config.toml
num_hidden_layers = 12
hidden_size = 160
num_attention_heads = 5
num_key_value_heads = 5
head_dim = 32
intermediate_size = 640
vocab_size = 1037
hidden_act = "relu"
norm = "layernorm"
norm_place = "pre"
norm_eps = 1e-05
positions = "learned"
qk_norm = false
attn_scale = 0.177
bias = "all"
tie_word_embeddings = true
parallel_block = false
init = "uniform"
init_std_qkv = 0.0535
init_std_o = 0.0535
init_std_up = 0.0535
init_std_down = 0.0535
optimizer = "adam_variant"
learning_rate = 0.00119
beta1 = 0.9
weight_decay = 0.07
lr_head = 0.00582
warmup_steps = 369
schedule = "wsd"
decay_fraction = 0.738
decay_shape = "linear"
final_lr_fraction = 0.05
batch_tokens = [8192, 16384]
max_seq_len = 256
doc_mask = true
train_tokens = 109100000
max_steps = 9243
dataset = "wikipedia_en"
MLP neurons of a small language model. Each row is named by its layer, matrix (up: input weights) and neuron, and shows model dimensions 0-159. Each number is 500 + 25 x the weight over its row's rms, rounded and kept within 0 to 999. Numbers have three digits each.
Before each neuron's rows, "fires after" lists the tokens most often just before its 100 highest values on Wikipedia text that the model never trained on.

fires after: "c", " in", " t", " cont", "m"
L8.up399:484478467522491507504546539514481485467483485495480509468503526497501500478439462503533518504520489531465482508514484516475501547511497560489534478515492480489531484546492524462528489519506464504468498528521514489469506511504476502502531523494514527496482463518526525461489522489498460479482488465530493573496516517479484496532510547487439512521499472495473482488494525470467476519508481494541461486490466516563460496489472522432497500481469509488482490514491526509560524505501508

fires after: " G", " S", " v", ".", "G", "en"
L8.up381:463529552469470451447481538512491490467492470486470493493445513499575495509510493517506518515528499518503444485526518520533526545521465482449509520463490499542495494458466488512495521470460509456523506525495511533487487529494541520511511522502483475501485508499478521500493513522516488490486494512530521505448477492474528461482520481532527485495480455508481502538506497479434480475497499537526508459498483496529501520459525503486508506487496494487502527489553528460497506466499494

fires after: "ist", "im", "et", "um", "od"
L6.up463:488531522528478501493502532515477514522528477500510541485538536497514487477493547514524466512471484448512513503511515525566526524488530511476539486493507499484490507488488521462461518495521500523488503486542506504474486495497501455476488496498507493523514475509499505472440449478489506511549498474508519491502516480456439522545471493525450479524466523503488500513473562516500465530525466486511487499539507485516449507533463539484519505503509516488481511523474500510486503532571542

fires after: "A", " O", " A", "D", "O", "I"
L8.up49:470478496483516501472539503498505499474493509490497485516481536485488494523445490504502514521544543468511513476490527489522473473506527521522510483503495527537491499582491482491480446527514507488501539524511484470493458484453485498517490514492548502491525460490561450478491496504496490494501510529492501535502524501577427534521500501530477488450453465507524505514492473490466490501498503489527480494502447517501498496533500509502488501512500483462497505523537513497470454489436516

fires after: " the", "-", " |", " The", "|"
L8.up528:535487484453487501469514439531470504509522508495485515488488549493494507541519501496509495496534471513461491444497481502501498475490510481530542508511491481507554474484500494472483522520531546475495496494506547487449478452470500549535485482505532511501456481463517474490506512525507473492476492491463495474493493478511532493502532444512519489528490454506466523488495489493526527472535490535493506499477517451506481514499543484481455546516489482489505468502466541545562509479489517

fires after: " M", " V", " E", "on", "oc", " F"
L8.up266:500455498486501520481478486492514530476474519516461484536492499526508449530486504515499451492511484494469489473511542531471464519506512507487505511528514465506529485455502514511516517516538538458477508533491464495527523497524441495532505503485498490508506516529468457477531499477490547482507492488495513501498513512523478540522547442521511449495511523518510453490558483476427514494498504507514517517439527499493545483495492488494531429486530478473492488495500485505506480499451509

fires after: " H", " h", " T", "s", " P", " M"
L8.up13:512444532499503517486499523508496545498468485468492497442513511500457491414487508510508494489492478515495506458482520495512467506532551533485450490495502513467495509497502515535462505527475495521499484479519530520482539526451453487504544500518528545477498504505535537487466495533487481503472484518499478538476479525533493495511502518512537463529496498484542510535487488522487495506475457537459482492489519498537476467495516473502459497501497495536450547489473483483497515498556495

fires after: " S", " res", ".", " ass", "s", " s"
L6.up513:479484497509509452472481480501509510515513474542473450537472518500514487482491529492506520510540463497496460499500465543533457540522485526501497492478489491476496489480522535529520517498522486502518475493474500513469527504484492543525546498489494470488537501521488551534474526480447516511499457529486499521454506470461473482496519541484500513545455512500464490506495470567494487490491500471466490481464522528557520522508525500464556519510472501524476527489492535541503495519474492

fires after: " f", " comp", " v", " F", " com", "p"
L6.up137:473487512503566555469489505493498510524461525504458510496464498497502507454538469480510501510494491477528497537513496490502542490520570508515467471497523544499515475513517476469500475506513501449484542503536486523524494470513498479532504504525490495460463477533488502528489499495518523475453485496492521481486467479493497483534479491514520470534532525500443463502519565488517511480507459505457485517498493503522535487522508451491448488505516452490497539497461503510488516470456481

fires after: " G", " P", " B", " L", " C", " S"
L4.up267:475533504519472536550533508532528504525497498505533492480543490510522486480502503506502525481491529527495508491489471476484535489437545487515470456531516504528496499488492522470472504495493483479448459476524466483498510487526469525532477458460497510495515538469490504491494549481531503467422479522510537502479483506536503490504478529474548487486508491511515491493524504495503595473524490498508507470499486496489529530464532471544517496510507500494489551506489501549490498479479523

fires after: " in", " of", ",", " on", " to", " the"
L4.up74:507550487523515463446482466477459516491517488484551532514558533472493534492519481512519523467480489479471498493510500563534512522512523496498479452506496490506511499541479488500493514478483502527478488532497534456558490478468492516543496479516496494536509487535535487487494507530505484500510539499494491515520509510505486423484489535525510514487511449505491513486476505500458492528470448518466511492535477493505473530496554520529522505475544481476487514485507520509454460475509486

fires after: " H", " M", " T", "M", "H"
L6.up472:515526516439500481479500499578548477491475489518483474484477518455518482520468435524506495468492492473520499459454555511512510494518551520508500478514505483532446488549499545511478509480522506509490488492493518519451500484486478524545537489513499468465518548487479525500472530519484542483482478498509490538519503485549484544530513523532493480548521521502483509490482464520474497492488487504511526483475487519487502500484474491513543511534500484497512523492541504514512480512460473

fires after: " ", " in", " an", " of", " on", " ex"
L7.up214:509472512519500498498482450475485519518485510504508481484527531463545536520549461494490568505522515526525523508491504491508469476498533506517514475511500505488520467492486476467487473507494489477531468519526484475534490508476515550508529488474522465546529542534541504554517491516468472467510471514518472488499511472441493502495527461530514493483505521509470548460526465522531513465491446517486464501529455511537468525501509496494486455543488507494506533474505503527518494487493469

fires after: " in", " the", " a", "al", " In", "y"
L6.up506:509505480497470513495496470532569520513487509495472519561479509526463459511505477503513501502494487509503493476547541497524491531508472528481519461520492500474519503525505557479480495497445525534507507487527517502454513485486473529508460558515511543491499507431485522527519523509499496493507459482478493526490530505519503478516555515530472491498530482510534496488470493562495497498502484460509506450524516513457474508504504517516512497493473533465474466470509470527551499541520521

fires after: " m", " s", " \"", " w", " cons"
L4.up520:498507516470498514474498479482435520460504525521488512484465490487492518474513479509487527469543546517530469440498523523525500467489518518529477473456551491453484518510510476503498483498516533482470464476508478459486457501491505532512499534486504498506487527494518483505499539560503459518448521473562506545443509482503496483471501508519504477516506499490504527454507522500525531489500498519460495472485484478525532514517522454512469505548519487510513525496511484525432489506497509

fires after: "\n", " on", " ar", " r", "ick", " R"
L6.up311:504489476540481498508523498505519495487534527474513483510475523499494489487514525502512518555503477512518473480498516556518470464487484536541533545504502507504438520492520476504502531473489484516501486523491518487542448501491507473525531488481494514529476491455527526494516462459498485511512516520499476530515510454517447456498495458494496490506436500489483522540498492502478436470504494528479473515500503499517480512531537493488533528502498464522498539470576467472483527451486480

fires after: " t", " in", " ad", "st"
L6.up330:485498528495458519451502479536464499482506519430485532498474503473523496480514494470500524506477463501526481523518497525543515491518478529526487499481537495490494508530450517481513493509491503482460451504508527533463505477444505508469496536519494523460474494505509536473481537476473470490530466537504505570482493509471496458488528549512487508547506504486484493530491518491475538530523480543486517474497500515464451470501481521506515504489501541485480514504529530510461482539543508

fires after: ".", "\n", " f", " |", "|"
L7.up22:523521540467486455483489485441494533466463515523500493488490539487530514477534516519543541456511472501507508450496513491464517507508507502506496510479506482507529501511486514502487510469480517462477481479535476513479513565482496490533514516536509466501516492529502531503471504489504493516533502475469505511476513521465495524530539496505488485550467517482494542467494465480532478464474482501529518484470521461475526497480467507488447541541521507549457506513492518504517514424511537

fires after: " was", " W", " H", " is", " b", ","
L8.up510:497492531452479529510496506487515507480526486492486502462485522521500522466472496496516544529504494484510487509445546505510487487526506515534510492529495489527448480537533526503484566455483501521513473480522548548479499483476494467479525501493516461491466511459440497432512476515467475481471475477498482497489558485504513512550513464518471498487483524502505506479489492497453489485471516526493534495465449525464465500504480500509527491518472469515523473501529498502517516547508473

fires after: " l", " 1", "ie", "ah", " H", " B"
L6.up298:516514529450488438493487480480535503485515535551517502513540526490476498436462495453517483482509496517527515529481512486494532497482490492511495464500525491546455499550502504513517525494520528549465476498485510536512455460516508493506474526478496534542535518470492494467524468494507481484521509497504462504486531491534497478483456463548512523490496546477503509484537501448517511522479485486504504488539486492472520543499488519477455507464533534481538512522491500495494488539484474

fires after: " s", " ev", " d", " S", " M"
L5.up344:489496511482505495479487479527484485487537445549507466544480510496453535459473535488503479507513506485499474462508546558512485547501463515465489471518501475518476459518480505474453533508494489536507494526485516499549515501508520512504527503520506494538497503533464494492508530527502508492542480496498494507520501484529484509506517508452509482473489515496474509466469507531482456487455511513533501465512529519554546495536495479462518522488509508527479484466528507501509458568505444

fires after: " R", " r", " |", ";", "R"
L8.up330:573493521511462438494497530507475500510511477472501472495461512493525532497507478458526520482519461523561509522474534511527476499512510510526488516537522465523453499500489484510562513529564462511502475523505520526522482499490469513495484469480491514532462510497486513477457471538537515492510505487462503509500503506481503469476516427520483485497460508481513492479493439506499485461500459529503505513508495515528527523522493533522511485555491522505484466497527504509508517480476475

fires after: "\n", " N", " the", " P", " Sc"
L6.up31:485474547459468492498517475494494500494477493550485471532468514496514497500528485504491477528508523512506447464514540532479480506479536515541500477502547508509493461506473530491503506501475505507466477537516487504520477457484476510518538466515509498454458527484485482509532514491562498490498511499530506518475522465515526512534523506478499539511485519480451510480481491511515490458514483495509572445533523477442511506466502522491475516473511514507474530486565469539538489512489485

fires after: " M", " ", " P", " B", " N", "e"
L4.up252:497477519501469488484505471493485532454476499528496446517529499481522498483477495516502446494501516480501480524483560514529561511486537499531483480497516478539465498521536504490446485500434465512507474539499492470513503496479489475522529477461500510513495528507531517494518486526486484465475486479527495481535500469522455514516485562494490465531518481511458511456520465476487501496487490515468513512521540482491537496526534513531512490528544496495492562495495481521532471494471456

fires after: ":", " a", " (", " in", " \"", " "
L4.up303:502508544471505549507507438551471496458532483475484479533474546495489516484552477520492515479498478549519487471497529515518494469537525517544472453459516497459502452486487566513466505467513480506517475518530489415474478526452474530504497500483489495500518515507528501520511506497482473486496507518514498462467500499501488500460519477515517537510530506496468520476486495521532515455496509508509534465502507540488511477484536505492498492530479486497522502450509512490479509499473511

fires after: " H", " B", " M", " S", " Al", " Y"
L4.up269:494549535474446508497486506508518532521472536482505489504523510512503499472516477488515470490513505509503500495506485462601467484517487483488508503509470516512520494463524520483436478526471486490485504520507476467539517522491481525496493520477505532489509468466520491488540504541487455479502526507486500548482509489490504493557474551493525483482527514500500509507515534500513505469488514478545462502502524537544488521535512454490545454465490464516468509493452492553484470501507485

fires after: " b", " 3", " 1", " 4", " 5"
L7.up102:450495502513485518505462521515481516495528482465470546478545490472527505497532520476497508511485492476508525497479516495497515496478553491514507520499505517588491528543510478517475487519474540536454489508509519484504494520465513508471474478503468504506509535515556496499520445493506492496513486509488552486500515494535514481526488455535498475474471459488502526526525472435531521507475458479470460495539474472489539501480465483514527487470538478512467513499519543537505520505503501

fires after: " the", " ", " an", " m"
L6.up614:467525534457449500496489506516494505503538502540480520534472525512514489495503545478513503527510523490468452502494511545509468502505515514492463479488476486502512483505532504542494529495480544502457520508505488458517510448459479486508546499544501490469546548475498518482540500524489457496537499497480467487541554489510490519479504487522490516503543509487488506450449460506538458439473507490498524457485457509516487527504502495472490515464503506462496493522536522499495489494536497

fires after: " ", " the", "-", " an", " a"
L4.up481:518473520487523476525537456495520494506488520477480526500535540477527502525508499494518531514500520509482529472516464465482457514510497495530505527544486452505539503493492511469515489553519505423489438509535487545509520463489483518489527470472505481522520485537511467534546473492484464511539495501514497480506511487514513494491492477509501498506525498508490560507532495522483484488469465517462505501492476537509539537478473500456489522508499466487514481494564516505533468493438471

fires after: "rom", "ep", "rib", "et", "v", "ex"
L6.up468:518502499514481522533517535494507514452497470530493456474474512497502511481520528564513465487508486483525514488499526474510462526515533521473478505464504492467470502496517507515507463523481464476471549519532512447547499477505513522468576495525505490504512499488478524510495495521465529474531484538511533509519495494459457509468484512528482529505500486492482560473483519496525478462566485463509479543518501519479491465556523482498501471470513475513516474483510475482490538525502486

fires after: " p", " P", " E", " in", " e", " to"
L8.up239:495515520513494519511486447465543494537477507495503475488451486487512505510531520498504462508545461498505483496495533516502505519465497495461519476458510503484456509495476526496538525484447496504510515535509538502487455529425468485522508510499485517496483501534502560500467532478538480487518511515499506510463494478473450469495547517561536496509502520470508520505484475470511529550507504499500468498529503494533481502487563504494495453485517470489491559530474479514498474502521479

fires after: " f", " pro", " v", " w", "f", " sp"
L7.up471:479495487541483541495555557483507525507461492474472541479531499514527506488541474503519512522524527505473535491514493497529465487508511515501528508505516528487472486538451472522519457545504451527457529506536504508538451512489463487484498526495502460509463520490522549513512525513524512490494498514518511511464519483485517496522514448515474491476492486498508505501522487478544492498484427483506470505500475524463519493468451477515491480526492493538490493483469507509547518445533484

fires after: " E", " Al", " S", " Mar", " M", "er"
L5.up404:514492468535558519502512526512505527515505465485474495484498495505482473510527561478503500475498517501521510443503534488544529502483520505540474461478509523497541490503478511521490497490491481504536493483510459534545492495567475462550476507486511522494508488552471463496471487500475546475512500485463525471500538480489470493495474519518511465488471521491500432513481488491477558536514530514519495465467494513512513484498510487485516445521480486459489493434486486496487466487494501

fires after: " the", "-", " a", "The"
L6.up201:492497466495491528531500512511495522488495535424488565464489538508497487534558500472506513481457447536500493477480474480519508531511529494515507490470509481518494491488519525502517498454464527512482500487496457515487484469519493472548508467517497541508492502495536449489511458521563465496498526523455463524523554484505528501522507503493507540468529479476483498527518536475490506529470494520525495486501480465496481502478509479479486490479566475480505493506510542513489470496516530

fires after: "op", "om", "oc", "og", " O", "r"
L6.up326:459486497507541472526570493514467536528511477559528500505489512518478491530501479481521486521503512484502500507511481508461482501493530511504456537482533503498508525511480474504462499506498491521498519529542495482524482553524477461500513494475509484463481551480524511521485508514516494483551462451524498510474502474508504483501528475491460503472510551481530484481487477554445467473516503495465509524491499547461511474441491479537504507472540504478455484500504494522493495455463476

fires after: " in", " to", " is", " of", "|", " the"
L7.up607:556494496515508510499480497534486517466500506504503484478554511449529527526531443529473460508522493473499537531490496527494501520510532487523527502563470432475553499468456510502504495489503514489531481472531498516503455506491501516525495515539494507537497461451526501506554502512526477490487495524514483526480480486478499470485509505540509494503528504485468478498497500480497517476482446539469506518486471537490463526453502502505518464482513501490498543483497533539538470468478478

fires after: " the", " an", " The", " Part", "al", " v"
L6.up47:490470500525510554550462512493479476494511496458518484495496525486518477527518478503493503523534461454550526476509530510455491529524516488480554510512496483519479516528482514478488503463489528506472500508492518487481498504486552523492463495487489494490494546459496486490477481536492536499539468473530494488541481481520514484497509472556516481493525476471514583493530512521495501498492483535537475507495476456543491539497498519489448539488542529466520537530518517513491533489483507

fires after: " of", " |", " to", ",", ":", "."
L5.up90:484470500511530549512471481507450520488503483472494524539454520438469495480547484493483502490495497507486479459513508550519512507490496491553511468461490491502534482534494531504498543528521493498527473499493517465512459515490477486524497490511512476504459498523504489509507530541485518499493477529463490509461533491547498491456571502520515493520508504501494470475536484507501521504523509536455492471473500484493490514467513475547487508543466467502506507417473543513511480516535498

fires after: " in", " C", " In", " H", "l"
L5.up36:534507521461514510462491479521507493485475535516518503486492537501469498451494475464488514521519467504491531493495537477485484512521516521463476491530530515481504521530507520470480513474483532515562507526498536513528471531501505482531524499485493550502520512456479474511470473498449482502492516497483506532482475491498477470486555554484513504540538509486483512505479475508520488553513494468508473496527534490485474533475561478513436497489493520482500560511515511499476436483468477

fires after: " B", " |", " L", " Ch", " J", " G"
L6.up238:492510518472530506545491444469522480514525507461508513503522516509511511501521466494522527467495490507489513500509534560525524493515498470515498494521479501514476507555480531500439508476446500529535459532472509503492464485527486502518508512520493480522525494483490514433485481557515520491484496507444524493464493487518493496534519467493483534503521474476541465504534464486494525473487462477500520481499491510481506529474506518563549440534536497486517511481533537499483509476520509

fires after: " in", " from", " to", " In", " Pr", " of"
L6.up21:492485491521484525454502482477480505489465518484483532520536528476454502499514500518497524510497486500533481494555501517510497537546507508504485516533517470490512511492516517498457484501467463434499446503515512484524503505463503489521533521503506481499518509529513529491530465544487473493514485545513471488462505470479538466539536540486539482537533467497497502511511484454492506513486465562503464509497470483541526462491535470509509530508521514470458493503484528446464462473525483

fires after: " the", " f", " his", " its", "ar", " a"
L5.up582:465487526481494531464513502521505519541515531497482558460495509503476499512534498449508531511467483462510461545455484513535476481541528482552501506501483493498475536548489505515502509484502486511490468511529472538460492490445529488514503488524488498507490510508552496529517484530491466522459503499521464518492497494510517529529444501469501453508526458497525498509474520521529506511484474533500526529492508489540498484463478488431453547503502523455479517501521493532482497495511505

fires after: " the", " \"", " |", "\n", " a", " ("
L5.up417:516455520504543517454472483505468524497475510511502511546487554449495548534524495499486493515533514469497489470488495542506493489479533475572531447529470468486479478523428511491518501548508510484481463535502513525489462510489499544503503518527535494516506519501514534491519493513469486485508478511501499526523545474507499526503504487476531503487493506510484517494505485476544550477502453544497523496489522473503475515447505487517452530517509479529502486508519536497517477482494460

fires after: " app", "m", " cont", "erm", "ra"
L4.up298:515488427508529517472544522500496533479482470472497549472525479532495471519487485526517479500513478494511481530538446424514519515494520498532476530504507496520517483472542488514544511516550505481507527510554544501471544484462507529513502487481498507475492485488484511514488486480499493481499490482531505530481496528538542501526512475527467466516515474495525522459498472458499497503530477456490480529496475506525505505500463517482564460503488499458488489476540504526538513501500504

fires after: "|", "\n", "In", " 201", "=="
L4.up601:491543487461514495478502492494503519500515544545480509513521496464478519514521506526502546520527491496494451455471522521451469533510509509513495507496497470490554504495509504532489484528506527510570465495514500460454494551448481532554499530495503487489503480532536471492505506522543495476467475492479525524481509488483491514519499441473515463500490471511489500516513530501485453531498489526507472474514504521557532544469499458488499489469468486532514503508526513534496488520471459

fires after: " A", " M", " the", " C", " ", "A"
L6.up288:475498502495495466556498483473489491514451500490495473527496517481489488546497482460495466527533502493488491546522490502497478495517455524523494496529514476562508484537487539523474478559483530507505528520498530522496504489488494521502510486487521529491477490450516468507514498541536512477472475490479473499505486497519436536519542517531489471467528479480468453471529466508478523478477488530533537461476448522511483500518507509515473502520520485483496501518518558559503493517451501

fires after: " the", "-", " b", " 2", " 3"
L6.up220:467468515481439561526493488538513491502494512447478509456485538490517499512524478461511491506477522495532490490500508532503512521536531476521488477499483498544516499517504504480450518476513542495480536483522543482539494440461539494500488469459508528449483511487506470474517443550488509489504498447508518495464514512521522524521517470547508503493512494477486510488505501470487510455539485525517520512545481487500483502515517519508492491503538476461511476467504522469512488508458543

fires after: " H", " E", " M", " A", " C", "A"
L8.up383:511461505496517510501531489461519549483421508509511534484555533484528487500503512516522505493528504501493517486472501481531440532499505524562468473516491505547495501531514556499464477529488543489489502517493503491492496458521501501506530503488536544501491496455511489475516510490487512459483450442518478495519490498544500538535559506493476452486470502497502464453495503466480529520476510507507542520511490484468484477480481504489498454489506456500477523468502496524522491503496506

fires after: "\n", ".", "==", "===", " \""
L4.up368:475531527463467428476502535484492523467511513535483471503493500459489511470535520494504553512542492504544474470482526549540521520495506498492487522487480494504502495462504525524497528492442483488513506530488472474485514537448503496535551521541496468517504500549484512489518521454451494500507486490471513498483525496483488516516493469482505468564493537502507492522508465509538461494465470543500479461500509510517474510483525466504513496506517511537525538521462504513516498539507513

fires after: "on", "ot", "op", "ost", "og"
L6.up396:473506511499507491491460493544483500524523513537522487561492516531482483510484498528522499498525473457532484542515514469483497542508505508502513501499510511567539522499488471529514504504510527505518549517554516509480517548459483483496517500497480466446468494447512502464496456479539509486517487505481531509489554482487528470530502473542484479514508498505489485539497530530450461551510498507488503486486507487485487502491487494471523478441479473447464458493474497509503500460499526

fires after: " his", " the", " a", " /", " an", " |"
L5.up143:467511491487511540509489472456539493493510493468480562475500518526547472483534513480493501490548487481487485475571491495508495492486479522499527493547472500488531504495530522497488466549502479519490506510551508519485483516527486484495503504530522487537467497472504533494530485557468487515459495540458499508519538469536483474483553503537519479506511517494531485449516470523504507494466476478494484525496466445487512508483447513501525488504524513443500487472510521498515498539531479

fires after: "\n", " the", " S", ".", "==", " al"
L8.up406:469477568488470491500513514515485506549491487537485471535476543498519508501487521483509459501527492542527465492489503473479476519520463530507533497486480477521503480547507525522460495477516549525503477516513528491482491484507514492479501495540520507496485494486485527504510565518498471488524470503537521483505458458474506487480495467508475493505479495488480488478451487522498529479504529468496529438508516524514524562447488503466506540493455464464487499485539542474495498500535542

fires after: " D", " J", " L", " B", " S"
L4.up578:488495504511496531494521471487494485505489483483495491514517487469510449515522487502514490474507553537483483453508526478513550467470488482529501446497513474499480501505468506513450508493504447497502483531527465520486492498495464526512502507428514506503517498523546525487480479475537520478511505503466490521495477467588481477531543532480491508470512491514514457500476491468437540495513499525507526458500510526516537525494510540508529455537548505484501518503516510500523466532494476

fires after: " comp", " me", " res", " f", "rom", "ep"
L8.up442:545495488481463492478528501477459491478528466521471481497496533480487508504548506521530477512526493483471476511565525520481509519526481493454466510486519480457495465480487458524514467572472484481524528522542515446548504487455532488489525463473504468511524505520466500511523479500492514514511493509539517510544500450482487501500479522486512501502503494482440537498514474471484459493513459487486489542471504505538546507502521499486488500503483479514478517465535470527523521483508474

fires after: " C", " M", " (", " S", " J", " E"
L4.up385:552494448483487503499533532463452492502481506504498539464516525498488478527516497491494525501449509501461549493479487477514463495510524502488451488508503489480537474526462511502494468492495518504523496516493500499523493478529476519545507478457520521524535528477521459480529529550499484489508467470486463469514471511505482536470521547510525487487503527483486506454536468493515581480526483556509523483494487487502510518488550520485487497534508500493483540492534496556493481470482483

fires after: " ret", "-", " b", " t", " s", " \""
L4.up21:505539552498435513533489473499517500464536514458482481493493478534532516443518452460503531497486523498503485492530516496526506469492499488507493478492547482468502465523497468477505531487511490501520521535495510525524515507490525505485520488488484505468475526515473504469503516545527471490443472499524530535506533514439517507474495525499518474512470463487456512478528491488550517477517480526494454463481467519514483528493534492543450503519528507508500534535531513551489520497491504

fires after: ",", " can"
L6.up27:531492517503516480495542476460483527500489534458512499473445513476508498495455531502508498490484492487498465447507457529493486525524486493532504552484472478497497530527486503485531501573505480447501468497492535526482514498501485468496546495497522456479507513482494537505475475526492499525515487529487468532473513495519495498441533563537512536524464488490502494457530512503494533482461482504527490485435491508461487506490518502501476540519503509552493515509506533530486464519505484

fires after: " his", " the", "ly", " its", "is"
L7.up493:490483485469511508462467529509492520485451527524529521513500520489501515532528506508478495506520502461494464497531501497484465556518490484524518498513477488521470485536486518516519509498499521495516494515478502468499495524454487484516474535532492506494501491476571460499498479517495489511538466502498456493504487510523525516502541506536537483510495487483527517483450553498508482539497442472522493537481481447528520537480442487456453509427532497479501523520515461518537503506532477

fires after: " f", " pro", " F", " he", " comp", " app"
L6.up240:525499512509545508496531517463518502477500513506501523489494529456541482488551466501515497472523476464483451541451459488532529464473519497492490484486520522530529477505480485484537481519487476489517532514513482505504443520479524496521529508490515447506476473481508508488556503485522506494471483503491503505494481504527491519518513509520460516532459567498525521504537476508517470490513424453506508562524481527485528509453503489511513473493480482517465517521493492537493508487449485

fires after: " in", " re", " ex", " on"
L5.up637:531494451495491510478495492546549500492533490486524532538491493527502544512524479491500542503460504493531468525478505509491468499520522532540543505530497467481545497504473492471485501481519475513536534488537524503524493542491475532524511506452520481495504502507488502516529531488466490476492491513495465514473452505475492476450497504525499512507485496491493542478482498559500529519467486497471491450485464464542460541478527481528484454537497458511499487456502479509505482448529469

fires after: " the", " an", "The", " his", "t"
L5.up549:465492479437499540484451474483502510534485510487488504529504520499516499542533489500499525543502492444544491473502529551494484506512512503519505490516457498484474505537498544542485454509478546550495464521524473506530526466479516558493475542500486492476514517512543498510518524535482504512504475525502467519515530497528478484496522473503516439482505454490532525466478476537519510510500483524485511505471482495526500499487490469476484514479496514463482516563508537525541527522497494

fires after: " c", " sc", " g", " N", " G", "\n"
L6.up136:487482507507464491557516545489452530488505487484505518461498504495529498485541484509493449463461508512520475464506491495485530573523547502538440531494510504497535472498492504501493505558502510539473494507518499544507542474511490508497522448522493501490489534507512454516515515519551518474460504542510501495470531502512463489504467506486539496478510517480512529496567520541503519469514503529521540455487492487493515506531515471502466486499529466522480526511491471520509498476501489

fires after: " v", " sp", ",", " n", "re", "v"
L8.up246:494483515499496439470484493469462528486449539485470480470496523453492553482498512510529478522506533504501467512447493518498500529533490498520453553478496476490453486486500460488513464458498522490486456513494515485484501525516504506528498505474482479483535548504488503488453513502467510506521495522530483466462506472466509524500524479519544525551541479518505509469504529509520495485489491528468507533486509511504536502491530522532465552494539497483504530479474537506513509463542467

fires after: " in", ",", " and", " the", " of", "d"
L7.up508:524467514492484520468482469470493498547526527446504512493451527449503503492499522535500460493472504475505515479488511562515488484481491498558516472489509488491489503543475495514493528503485499507495501482516517490528469498482464504502511487529539493536457452495518501547464482546536482498502538507479484522529523485548520467475553488497533512496545485498552488474480483534497516492465471544514514513498503484501466522487500469502480486498480455502480505447459516527538492511548478

fires after: " in", " n", " v", " p", " of"
L5.up362:534478539512511514488499450505497524502510534476477507495492519477519452520507515520468494526534499482459528495456541515486493512489514481543452494521510537462472448482466513487526495475471508464524527526535486516476506505487516487531500492504526509535480525485479523523481513527533477466495506501535526492487496485471506502486483501480523503500537493482497534488474444485519500506472487508504489480483498575535503485518566453520456453501484463532490490428505536532474491527505504

fires after: " in", " In", "In", " ", "on", " ex"
L8.up396:504492461505465520467521478510509540487493499486473485501522513511455532467517527466512482524496501455516526538491561503506514551493535508494532497576502459443520520495465478481505470495482475478484510501535552496518540495483490522513488515485489480475500508526494483494531514514475468499532477442514504499453490476501488472493524538521537494489498530513524488508493502507481491509490478492435501439547514508531483536456474498480529528479513513480474464488522534464494480494485491

fires after: " W", " C", " B", " ", "b", " H"
L6.up51:486502515462486496526487493481541480483494509497537480522509477485466506456533490508499471489518545494522502543509566487515513534511496492486510463505509484522555522540477503542486533539477494493491526524494522477539499503465507451480540530449494511477490503509476488441539494506509480481486506507510454530508516488508487493529484506475537478527515551500480529467489508484528485496509488507492520505523491496475447509480518473536486476467524520511470538553512495534471425519474467

fires after: " T", " P", " K", " F", " W", " H"
L7.up25:501501508486461481556511474518517496499453487492490536483533502505506494445502476566505485519531471477514538483468579476501476520500526504510454497502480529536484482545532525543537518504495507522477468511529576481503528538499473514483536484531479491494522522504514502524511487522491484468471488493509510520537483504485507537527476477506518491487499478484539490477480463473491503522448477483505495499477490524478523496457462433505551507492499490497472491541492497492488516504508478